Weights of a small GPT-style language model, trained from scratch on English Wikipedia.
Size: 8 heads of 96, vocabulary 32768.
Architecture: LayerNorm before each block, rotary positions.
Training: a variant of Adam for these matrices, 1316M tokens.
MLP neurons of a small language model. Each row is named by its layer, matrix (down: output weights) and neuron, and shows model dimensions 560-655. Each number is 50 + 12 x the weight over its row's rms, rounded and kept within 0 to 99.
A block is one neuron, or neurons of one layer that tend to fire together. After each block is what it responds to, as a language model described it from the Wikipedia text at the highest values.

L2.down230:26 37 40 49 76 83 55 50 58 36 33 50 72 58 62 56 45 42 53 56 36 46 51 59 33 66 42 45 58 67 65 56 35 31 45 74 53 59 56 58 44 36 53 49 60 40 52 40 53 49 49 38 48 50 49 40 54 49 58 44 41 77 56 42 58 42 48 65 58 58 69 51 45 44 37 39 43 38 27 38 31 46 41 66 56 51 43 70 47 37 50 46 51 64 44 56
L2.down729:43 57 41 50 65 35 36 45 53 55 46 62 52 44 70 61 55 18 54 52 57 35 55 35 46 54 46 43 48 56 57 54 65 31 50 48 35 38 37 46 37 21 67 64 36 40 42 73 53 40 35 48 47 64 46 43 24 52 63 43 40 46 50 53 40 19 61 73 59 57 47 43 31 45 52 43 46 47 52 60 43 32 34 43 46 62 25 48 74 62 69 45 68 52 52 51
L2.down1195:23 53 42 29 54 52 61 63 51 57 40 56 34 58 59 37 59 81 31 58 37 26 47 40 30 60 37 38 42 38 64 50 30 39 32 55 51 38 48 57 43 43 71 37 57 63 40 70 57 48 49 38 53 42 45 38 37 49 54 30 63 51 54 39 72 56 42 28 60 56 55 63 59 37 36 65 35 38 35 60 37 36 76 36 78 36 63 30 47 55 54 44 55 37 45 50
L2.down1196:55 85 40 36 47 40 42 61 62 68 38 46 42 43 46 64 35 51 46 39 40 58 33 45 57 52 49 60 49 46 59 56 41 24 32 44 54 48 33 41 59 22 62 37 43 51 55 70 68 28 60 52 44 49 52 53 49 31 39 51 27 56 66 42 32 51 47 69 46 44 51 40 56 57 36 37 33 54 48 48 69 42 48 22 50 77 50 39 61 59 41 49 44 61 34 49
L2.down1228:57 39 51 54 69 66 55 65 48 64 35 65 25 48 31 42 55 48 48 48 68 68 44 61 57 72 71 43 48 42 65 43 29 61 45 51 48 37 52 52 55 54 51 56 48 53 60 63 39 57 61 49 61 47 35 30 42 63 56 59 55 62 42 28 45 62 53 71 37 70 73 50 61 59 51 57 28 70 30 35 48 52 28 48 31 45 66 72 44 65 46 32 24 45 36 46
L2.down1666:38 65 40 39 58 28 27 56 51 35 49 58 49 48 38 64 51 51 41 60 30 50 60 33 47 50 29 61 38 43 63 45 73 50 42 30 41 49 51 64 19 50 54 62 62 45 45 33 71 38 31 49 48 72 48 51 55 53 32 57 51 55 51 49 62 58 48 54 65 54 40 55 43 57 57 55 66 35 51 33 39 48 53 42 53 51 49 68 47 52 46 35 54 39 48 46
L2.down1927:23 43 77 31 58 51 45 48 50 26 38 62 29 43 33 60 41 38 50 45 47 37 35 59 59 41 62 62 28 58 60 65 56 38 44 67 28 43 56 37 36 48 45 60 52 42 54 83 61 55 75 68 62 70 49 41 41 45 50 41 36 60 37 49 38 43 69 69 45 64 76 45 61 65 67 41 37 51 24 79 43 41 34 57 53 57 40 55 50 61 52 55 48 42 51 45
L2.down2286:36 58 25 48 46 57 58 68 34 24 73 40 78 54 42 51 65 43 46 77 52 50 58 56 44 72 50 66 46 47 55 55 69 51 61 52 41 59 49 57 68 58 59 69 65 37 32 48 49 53 74 60 29 47 62 49 38 70 42 69 45 60 20 36 61 70 45 45 72 60 62 35 49 37 61 58 44 43 58 32 36 22 56 38 51 74 49 79 42 51 53 46 39 51 49 36
Ordinal words and suffixes marking rank or sequence, such as first, second, third, or th/st/rd after numbers, plus stray adverbs like even, originally.

L3.down49:50 63 40 51 64 52 48 43 47 41 52 56 42 46 34 47 42 59 40 48 55 32 58 53 56 53 53 47 48 56 59 56 46 55 47 49 26 25 48 38 56 46 39 39 44 52 60 39 44 60 41 35 43 57 48 65 49 36 32 46 58 59 71 54 39 57 44 35 38 51 48 49 49 29 34 47 55 68 43 72 59 53 55 66 38 46 35 59 50 33 64 45 56 60 43 40
L3.down213:38 57 33 59 65 58 47 43 54 62 51 57 45 48 39 43 50 60 42 57 52 25 63 45 56 48 54 40 44 61 64 62 60 47 54 43 45 38 49 42 56 40 39 42 40 64 60 37 58 57 35 39 47 54 45 55 58 30 41 64 54 46 58 48 38 64 53 32 42 55 46 51 54 25 39 45 51 73 44 69 60 54 61 65 31 43 39 48 43 38 63 45 45 45 56 39
L3.down558:42 52 37 51 67 52 43 41 54 56 49 49 46 51 40 47 53 56 38 53 52 18 64 43 54 48 49 42 45 58 57 60 52 40 49 49 47 30 56 36 52 37 40 43 35 57 61 39 56 65 37 28 50 58 51 53 54 25 39 59 46 42 57 56 38 61 49 36 40 56 56 51 54 26 38 47 63 71 47 75 54 55 64 67 34 50 36 55 48 39 57 39 51 52 53 44
L3.down640:47 62 50 44 72 55 51 35 57 56 60 58 50 46 40 47 39 58 46 44 58 35 50 42 46 44 50 38 47 52 61 52 39 55 50 44 47 31 46 36 50 42 44 43 49 46 66 49 59 65 42 36 46 66 48 54 55 50 41 49 48 48 60 45 48 65 51 46 44 50 61 45 49 16 30 38 56 54 55 78 53 61 49 54 46 50 45 57 46 43 53 48 51 52 43 48
L3.down748:44 74 43 63 84 51 55 46 58 59 52 49 47 53 45 53 46 62 37 60 41 27 51 42 47 43 41 33 54 57 58 47 46 47 70 47 39 34 59 52 50 37 38 42 36 46 68 45 42 59 30 45 41 60 49 69 52 49 37 52 59 51 55 59 38 68 54 43 41 48 43 45 62 13 29 50 54 57 49 68 63 56 61 61 34 58 46 57 42 40 58 43 45 67 53 43
L3.down797:55 64 48 47 62 46 46 42 50 40 46 51 39 44 30 49 34 57 43 56 57 34 55 53 57 57 52 49 50 52 63 57 43 53 43 45 22 23 48 36 59 44 39 50 43 46 58 35 40 56 36 39 42 56 46 64 51 37 31 42 54 61 72 53 42 50 47 36 39 47 44 53 48 38 41 44 57 61 40 71 57 51 54 61 35 47 39 60 50 38 60 43 51 60 47 42
L3.down1219:53 65 40 53 59 45 46 40 63 54 52 56 49 52 32 43 42 57 48 57 57 28 50 59 50 49 50 46 53 62 64 53 40 49 54 46 35 29 54 38 55 44 45 42 43 52 63 40 46 64 36 25 43 71 54 69 57 41 43 49 62 52 52 57 45 60 50 43 38 44 46 46 50 20 28 42 61 64 43 73 62 56 57 60 36 57 34 66 42 41 60 36 47 63 50 49
L3.down2050:63 54 48 57 60 48 56 46 49 48 54 35 49 46 40 44 40 37 40 56 58 46 53 41 41 48 59 61 46 63 51 56 33 47 38 50 47 29 32 43 50 47 50 49 44 46 67 53 41 69 35 41 53 49 52 67 54 57 42 37 51 41 68 59 55 55 49 60 33 49 51 57 41 37 35 38 56 52 36 71 42 56 61 64 46 63 44 65 45 41 47 65 53 66 39 53
Paragraph-ending periods, often with a line break, and the pipe starting a new table row, across Wikipedia article prose and tables.

L8.down737:62 43 50 43 51 43 41 50 44 65 61 30 81 58 55 51 58 34 46 54 61 60 52 77 56 30 45 45 36 49 65 54 50 43 52 62 40 62 59 45 47 45 44 63 45 62 38 67 68 65 53 37 64 61 66 42 58 58 44 19 63 34 35 53 46 23 69 58 43 51 44 48 56 33 37 44 76 52 55 53 65 44 45 48 47 55 81 51 56 46 58 30 50 38 32 58
Tokens just before an upcoming year or date, such as starting, began, in, month names, table pipes in medal records and stat tables.

L3.down357:40 45 61 34 79 53 59 38 49 60 40 41 64 47 70 45 54 37 58 43 83 39 47 43 38 48 53 49 36 44 41 41 50 81 59 63 46 45 65 55 41 25 43 61 48 61 36 54 44 48 55 58 32 53 51 54 22 56 40 41 49 45 63 46 49 32 66 60 70 45 40 45 71 41 39 62 43 49 76 67 64 74 58 40 40 56 53 71 45 61 46 53 62 45 63 42
L3.down668:61 54 53 31 74 41 51 67 47 54 67 51 44 69 31 59 54 53 59 53 33 62 41 66 48 57 40 50 63 59 49 44 54 45 46 40 42 40 68 54 38 45 65 33 49 49 36 69 51 46 63 40 43 51 65 67 50 28 53 57 31 47 53 57 48 45 55 57 30 44 42 38 36 30 48 39 54 50 33 36 40 64 60 42 66 55 39 44 58 56 50 53 45 57 62 70
L3.down940:53 42 51 45 60 41 37 50 74 49 39 47 64 56 56 40 52 51 45 43 46 40 34 51 61 66 59 37 56 61 39 39 38 54 37 38 55 35 60 31 46 46 48 58 45 48 36 74 39 84 61 53 54 69 59 51 48 51 61 77 75 54 71 54 41 43 59 50 51 49 52 61 73 41 54 75 53 54 68 46 55 55 36 26 90 49 55 47 21 56 53 54 40 44 59 31
L3.down1097:60 52 58 51 58 37 63 33 37 56 59 51 43 61 51 44 56 57 48 64 43 45 84 47 64 43 58 56 61 71 53 66 54 69 45 54 38 40 55 30 44 43 46 66 48 39 42 60 52 47 47 48 52 52 45 50 38 53 66 31 52 70 60 61 62 38 60 48 51 64 51 40 31 59 49 70 28 55 60 55 33 49 66 60 45 54 53 53 45 49 61 51 55 58 52 53
L3.down1305:41 51 44 49 49 92 62 52 42 67 50 41 50 45 59 41 50 61 43 50 38 48 40 49 53 54 60 40 48 54 62 57 52 52 42 62 51 43 64 60 41 24 48 57 46 76 65 54 37 39 48 41 55 56 42 35 47 47 48 67 40 41 58 40 34 54 51 15 48 57 59 49 72 37 65 67 33 67 54 63 54 55 54 32 35 56 31 33 39 69 53 63 69 55 64 43
L3.down1389:44 51 66 37 40 47 57 63 62 62 65 38 60 46 42 62 41 58 32 32 63 24 52 56 54 45 66 74 80 47 44 44 44 33 50 33 49 50 62 46 49 60 61 45 49 56 50 47 55 61 59 49 70 40 57 52 43 61 51 55 26 32 58 65 38 54 65 66 56 50 43 47 53 55 32 71 30 43 37 38 62 62 61 43 56 59 39 50 35 52 45 49 71 38 60 56
L3.down1598:45 52 58 62 55 37 57 54 54 65 55 57 40 44 55 45 31 47 62 23 50 45 38 16 58 55 43 54 58 63 56 44 52 37 51 32 53 70 62 40 50 37 32 59 45 40 59 37 83 65 62 49 65 58 62 27 47 52 59 17 53 48 56 44 59 61 43 64 62 51 57 62 44 59 57 67 52 71 52 36 46 65 73 39 45 35 63 40 62 41 54 64 55 25 76 57
L3.down1912:75 69 43 39 57 44 60 60 53 55 35 24 46 69 50 37 34 36 34 52 45 45 51 47 55 76 43 61 44 60 43 42 42 57 54 60 56 74 87 22 52 78 55 38 46 64 41 51 48 56 54 40 39 27 45 25 28 53 37 70 40 55 46 40 54 44 34 73 29 53 55 51 43 41 43 51 46 47 42 40 58 53 62 47 51 67 42 68 30 44 84 53 31 50 57 57
Mainly "per" in rates (per day, per second, per euro) and as a word start (perpendicular, perforations); weaker on December, by, Supreme Court.

L8.down1176:44 58 56 41 20 40 36 42 52 31 59 62 67 59 34 54 64 33 48 44 52 49 69 47 65 44 56 51 56 51 52 61 58 59 53 54 52 54 47 41 52 47 47 51 57 35 55 44 55 44 58 54 52 79 43 45 47 60 61 64 71 40 41 56 58 60 42 55 58 24 65 30 50 48 35 46 67 49 53 72 63 44 46 37 42 65 63 34 19 37 61 43 36 48 39 30
Words that set up a duration or rate just before a unit, such as per (riders per day), next (next decade), one/two (for two years), plus year digits and dates.

L3.down411:59 56 57 46 35 51 51 36 66 47 60 45 55 47 31 68 55 42 36 67 63 46 70 52 35 51 48 71 53 42 48 60 64 47 46 66 38 36 39 31 35 31 45 46 68 51 44 29 58 23 46 52 45 50 42 47 52 43 60 38 42 55 52 57 60 49 61 18 53 59 65 51 52 54 57 52 45 35 34 40 53 52 54 38 53 64 59 49 61 55 57 58 58 44 55 31
L3.down488:50 46 61 42 48 68 38 37 66 56 47 39 29 62 37 57 31 58 26 31 60 55 55 50 35 52 68 40 73 56 53 44 61 50 83 58 53 32 56 49 59 72 41 47 42 39 58 33 61 61 60 38 38 57 42 63 82 28 60 32 51 51 52 57 61 51 47 66 45 56 34 60 36 61 50 37 58 61 45 59 46 53 44 72 09 31 48 41 58 43 48 59 73 32 44 31
L3.down750:49 69 41 66 39 32 43 39 49 38 59 49 45 43 47 49 63 41 37 57 48 55 54 58 43 59 58 58 66 39 71 55 30 64 69 61 55 72 40 57 54 42 45 40 36 49 64 44 53 71 35 44 59 81 45 51 58 77 48 41 59 28 03 46 45 57 59 41 48 47 55 49 46 26 46 27 52 62 43 68 47 58 46 49 65 58 51 66 33 50 48 37 45 66 48 65
L3.down1003:36 37 45 38 45 55 44 70 47 47 73 60 59 50 33 59 41 41 54 50 33 62 12 50 57 24 35 46 66 63 47 40 57 62 66 30 43 43 41 45 70 49 52 47 32 44 57 47 55 47 52 30 35 36 39 50 15 33 74 41 28 74 61 65 54 28 65 37 40 57 74 46 50 32 65 51 57 62 33 49 41 53 48 53 36 59 45 23 48 36 57 48 45 19 57 64
L3.down1014:65 52 52 32 73 29 61 62 45 30 35 47 47 54 49 58 45 43 48 52 30 47 49 32 79 53 49 47 56 47 29 36 54 70 51 55 48 57 56 58 47 32 66 60 58 63 40 35 61 53 59 50 66 29 41 51 56 41 33 38 75 68 64 52 71 33 39 70 77 64 49 60 60 51 58 44 56 66 52 52 42 22 42 56 34 37 36 54 44 39 45 50 38 38 71 44
L3.down1019:57 61 40 84 27 48 55 51 52 54 46 50 44 45 44 39 63 42 34 49 68 60 49 63 56 43 51 53 63 39 75 57 32 60 57 61 53 49 39 58 38 52 44 31 45 59 75 31 49 68 28 45 62 70 51 45 56 65 48 26 41 41 12 50 43 53 44 42 50 44 54 51 43 26 42 34 46 65 56 66 30 75 44 53 60 54 51 66 37 48 44 36 45 59 50 51
L3.down1345:46 55 67 62 48 42 51 50 43 49 50 44 27 42 57 51 59 66 58 45 50 30 53 33 82 52 43 31 50 57 68 35 27 55 55 40 37 68 61 62 70 62 57 55 38 52 33 57 44 57 43 43 62 41 58 76 54 27 54 36 50 51 45 50 44 51 61 31 77 54 32 45 47 51 47 59 67 44 46 38 38 57 55 61 54 35 48 48 32 42 47 62 78 51 73 65
L3.down1487:48 50 57 43 32 51 49 19 37 60 42 42 51 27 56 74 66 25 36 52 29 58 46 24 55 57 31 61 54 12 44 42 37 58 60 32 38 55 37 32 43 25 31 36 54 50 41 54 39 61 54 29 35 35 74 23 25 54 65 70 63 83 39 73 49 60 48 44 38 36 58 41 57 58 41 51 42 42 59 44 61 47 42 34 63 56 67 68 64 64 49 49 47 53 53 58
Pipe separators in sports tables, especially after a result or place cell like "Bronze medal – third place" or a season; also semicolons and list dashes.

L2.down453:26 57 82 47 58 39 66 49 59 32 52 72 58 30 47 44 56 50 49 49 73 53 43 67 50 47 50 38 56 37 49 33 47 36 53 58 47 37 58 42 43 50 57 48 34 58 58 37 60 70 51 40 33 52 39 51 48 69 65 41 63 40 43 63 60 59 09 36 54 46 53 66 46 49 68 57 70 47 48 44 43 70 61 37 32 40 44 33 64 19 55 42 49 55 48 54
L2.down503:49 69 48 43 66 48 51 61 33 51 47 71 61 48 39 69 64 43 54 39 51 24 43 62 34 38 45 34 41 60 68 40 75 49 60 36 47 30 50 45 55 51 47 43 52 70 62 63 48 64 55 74 42 60 65 42 59 62 53 16 50 56 58 35 44 66 67 38 46 43 52 53 67 43 55 36 60 71 36 55 52 73 45 48 55 41 51 60 67 49 41 49 37 65 57 74
L2.down952:43 50 53 46 45 63 36 32 59 69 57 27 60 51 55 45 46 36 68 33 58 36 50 31 34 52 48 37 43 29 48 64 25 72 35 49 54 45 62 72 83 75 57 43 45 70 50 58 53 53 54 42 47 57 39 53 51 39 52 46 65 56 27 52 47 39 46 34 41 46 54 53 48 74 43 45 44 62 49 63 49 32 43 49 50 59 52 65 42 43 60 42 37 72 79 64
L2.down1179:41 60 60 36 42 46 63 29 57 31 83 48 44 55 44 58 56 39 55 52 45 60 47 48 54 51 40 31 39 54 50 57 33 52 44 60 52 51 55 47 40 43 52 53 29 63 41 39 52 67 67 58 34 44 54 53 46 75 40 71 69 54 52 29 49 51 37 65 47 44 47 44 66 63 38 42 44 65 45 44 41 79 58 18 37 41 59 52 57 51 65 47 44 71 46 44
L2.down1678:50 50 30 56 47 72 46 32 45 51 46 55 34 26 60 28 50 54 35 56 44 44 60 45 53 47 34 48 30 84 50 48 49 41 62 43 64 65 70 69 25 61 59 55 47 49 43 45 36 61 53 47 49 51 48 62 62 65 46 47 58 61 47 40 41 22 47 22 50 41 54 75 64 62 39 54 49 31 50 32 51 48 69 37 55 39 43 77 58 63 44 54 45 70 55 36
L2.down1887:50 59 58 51 59 46 48 64 33 35 46 62 52 37 36 63 53 48 55 67 49 55 60 38 32 40 37 62 40 48 56 67 49 29 52 46 41 46 56 25 73 59 46 36 44 36 38 28 60 64 56 30 42 57 55 49 61 45 67 56 48 49 41 51 57 57 50 91 47 47 65 45 53 38 42 40 53 46 51 42 46 45 43 36 48 60 56 39 26 55 38 49 51 48 24 44
L2.down1941:31 54 48 54 36 55 43 27 50 61 28 49 50 73 67 41 59 47 37 54 52 30 63 35 41 62 41 52 69 30 57 39 43 57 62 45 34 41 56 55 56 51 59 48 57 61 61 43 57 73 36 64 54 64 41 51 31 65 44 34 77 53 44 63 41 42 55 50 56 52 51 57 38 75 40 47 48 63 64 40 47 63 54 51 48 43 25 63 49 50 54 48 62 60 43 59
L2.down1993:40 51 47 43 33 55 39 41 49 32 52 51 58 40 52 37 63 54 63 39 59 41 66 31 56 45 36 51 49 37 38 56 39 60 40 47 34 49 45 66 34 55 61 54 52 59 58 48 60 47 47 71 40 34 49 65 54 43 66 59 36 47 54 65 37 45 50 55 37 43 70 43 75 42 73 55 46 45 38 63 45 58 46 54 59 42 51 45 59 37 53 46 50 72 37 62
Pipe separators and field colons in sports medal and results tables and infoboxes, plus digits inside years and codes, e.g. "| 2017 |", "Height:".

L3.down164:48 43 66 38 65 30 54 70 44 44 55 52 88 40 55 57 47 69 37 55 36 48 48 59 39 47 42 52 43 39 51 42 64 42 35 52 32 59 61 25 48 52 53 36 59 39 54 37 56 56 42 72 58 52 63 33 70 57 65 58 43 46 53 55 62 56 27 50 66 50 39 45 64 66 69 54 59 49 30 47 43 56 57 44 39 65 56 53 50 47 42 38 48 59 70 50
L3.down471:43 62 48 37 34 29 35 65 47 35 14 58 49 65 16 46 42 73 54 38 52 58 38 37 57 57 52 64 57 37 59 51 50 19 58 60 47 36 39 43 42 47 48 54 48 57 67 37 55 53 26 34 39 60 33 43 62 40 41 60 40 57 59 63 39 44 61 49 42 47 62 35 74 39 24 33 38 67 28 52 45 47 45 33 31 55 53 52 66 49 38 57 48 54 73 37
L3.down1182:42 56 42 59 73 43 53 74 44 46 36 50 26 49 51 51 32 52 85 18 58 01 37 54 48 37 42 63 45 73 45 43 50 40 47 62 52 32 68 57 63 52 42 30 39 48 63 45 43 26 56 60 59 56 40 49 51 32 62 43 40 51 49 63 37 40 36 67 36 41 54 47 30 53 54 50 63 42 12 62 49 44 50 48 56 47 63 72 57 42 52 56 46 40 58 43
L3.down1457:35 38 35 54 49 52 44 52 43 57 26 58 66 61 66 48 47 22 39 51 33 45 65 50 49 47 47 49 62 79 35 51 52 56 54 60 56 26 52 68 57 52 47 37 45 44 47 56 33 54 59 49 21 45 28 44 50 46 68 44 40 63 58 47 35 63 44 50 59 30 53 56 62 84 55 56 39 49 48 43 49 31 58 56 50 41 48 55 45 59 42 53 34 46 45 47
L3.down1567:50 35 68 34 41 57 48 50 69 43 59 79 32 53 45 51 23 38 52 22 87 44 84 40 46 38 61 37 35 56 50 60 49 27 51 55 43 44 36 47 69 34 42 66 41 18 37 55 68 53 34 61 22 47 52 60 45 44 47 35 51 59 47 68 61 67 62 69 37 67 64 38 37 52 68 70 59 45 35 36 44 44 52 42 53 41 54 55 57 55 63 45 59 73 66 57
L3.down1619:62 45 23 39 44 75 40 67 59 58 42 80 32 55 35 59 62 35 43 46 52 60 77 32 38 56 39 62 44 50 58 38 33 38 38 63 30 53 45 47 60 33 58 50 36 34 59 51 54 41 28 54 36 54 44 43 60 61 62 49 38 46 49 58 47 59 37 72 42 54 58 45 46 50 54 56 66 50 18 43 48 43 19 61 46 54 72 54 56 61 42 45 60 60 52 53
L3.down1635:57 60 39 30 70 58 61 63 25 56 38 64 60 64 58 60 54 52 56 64 62 65 50 52 46 62 35 60 50 46 54 61 42 45 34 37 44 44 65 63 58 60 46 51 44 75 40 53 47 39 68 71 58 75 30 47 53 60 47 62 62 53 38 51 46 41 51 63 45 47 60 45 35 52 56 45 38 34 60 50 50 53 31 36 66 33 52 51 62 51 50 61 58 59 63 44
L3.down1864:53 66 55 66 25 48 54 52 40 58 62 53 51 66 49 52 65 42 48 53 38 76 40 54 58 61 53 36 78 39 56 57 39 73 64 61 47 59 45 57 38 56 37 48 64 43 54 44 51 66 26 38 45 61 51 29 54 61 53 30 33 53 17 36 58 69 44 50 44 60 51 49 35 42 24 50 63 47 46 75 43 85 46 51 69 61 49 54 37 63 51 47 36 67 41 52
Digits inside numbers after words like nearly or about, and ordinals such as first, second, 9th, 19th (century).

L8.down1957:41 51 35 54 37 57 42 36 47 46 45 43 67 44 51 50 68 45 49 48 50 58 49 54 48 35 55 55 62 50 58 65 44 50 53 52 50 59 37 62 36 41 37 33 40 35 50 39 48 70 49 43 49 58 58 38 38 58 53 64 55 54 36 42 35 56 59 51 42 45 54 53 40 34 48 49 65 35 39 60 54 55 50 69 61 61 39 55 28 42 52 48 48 44 37 47
Sentence- or paragraph-ending periods and the opening paren or quote after a finished phrase, e.g. "plans.", "Night (", "Don't".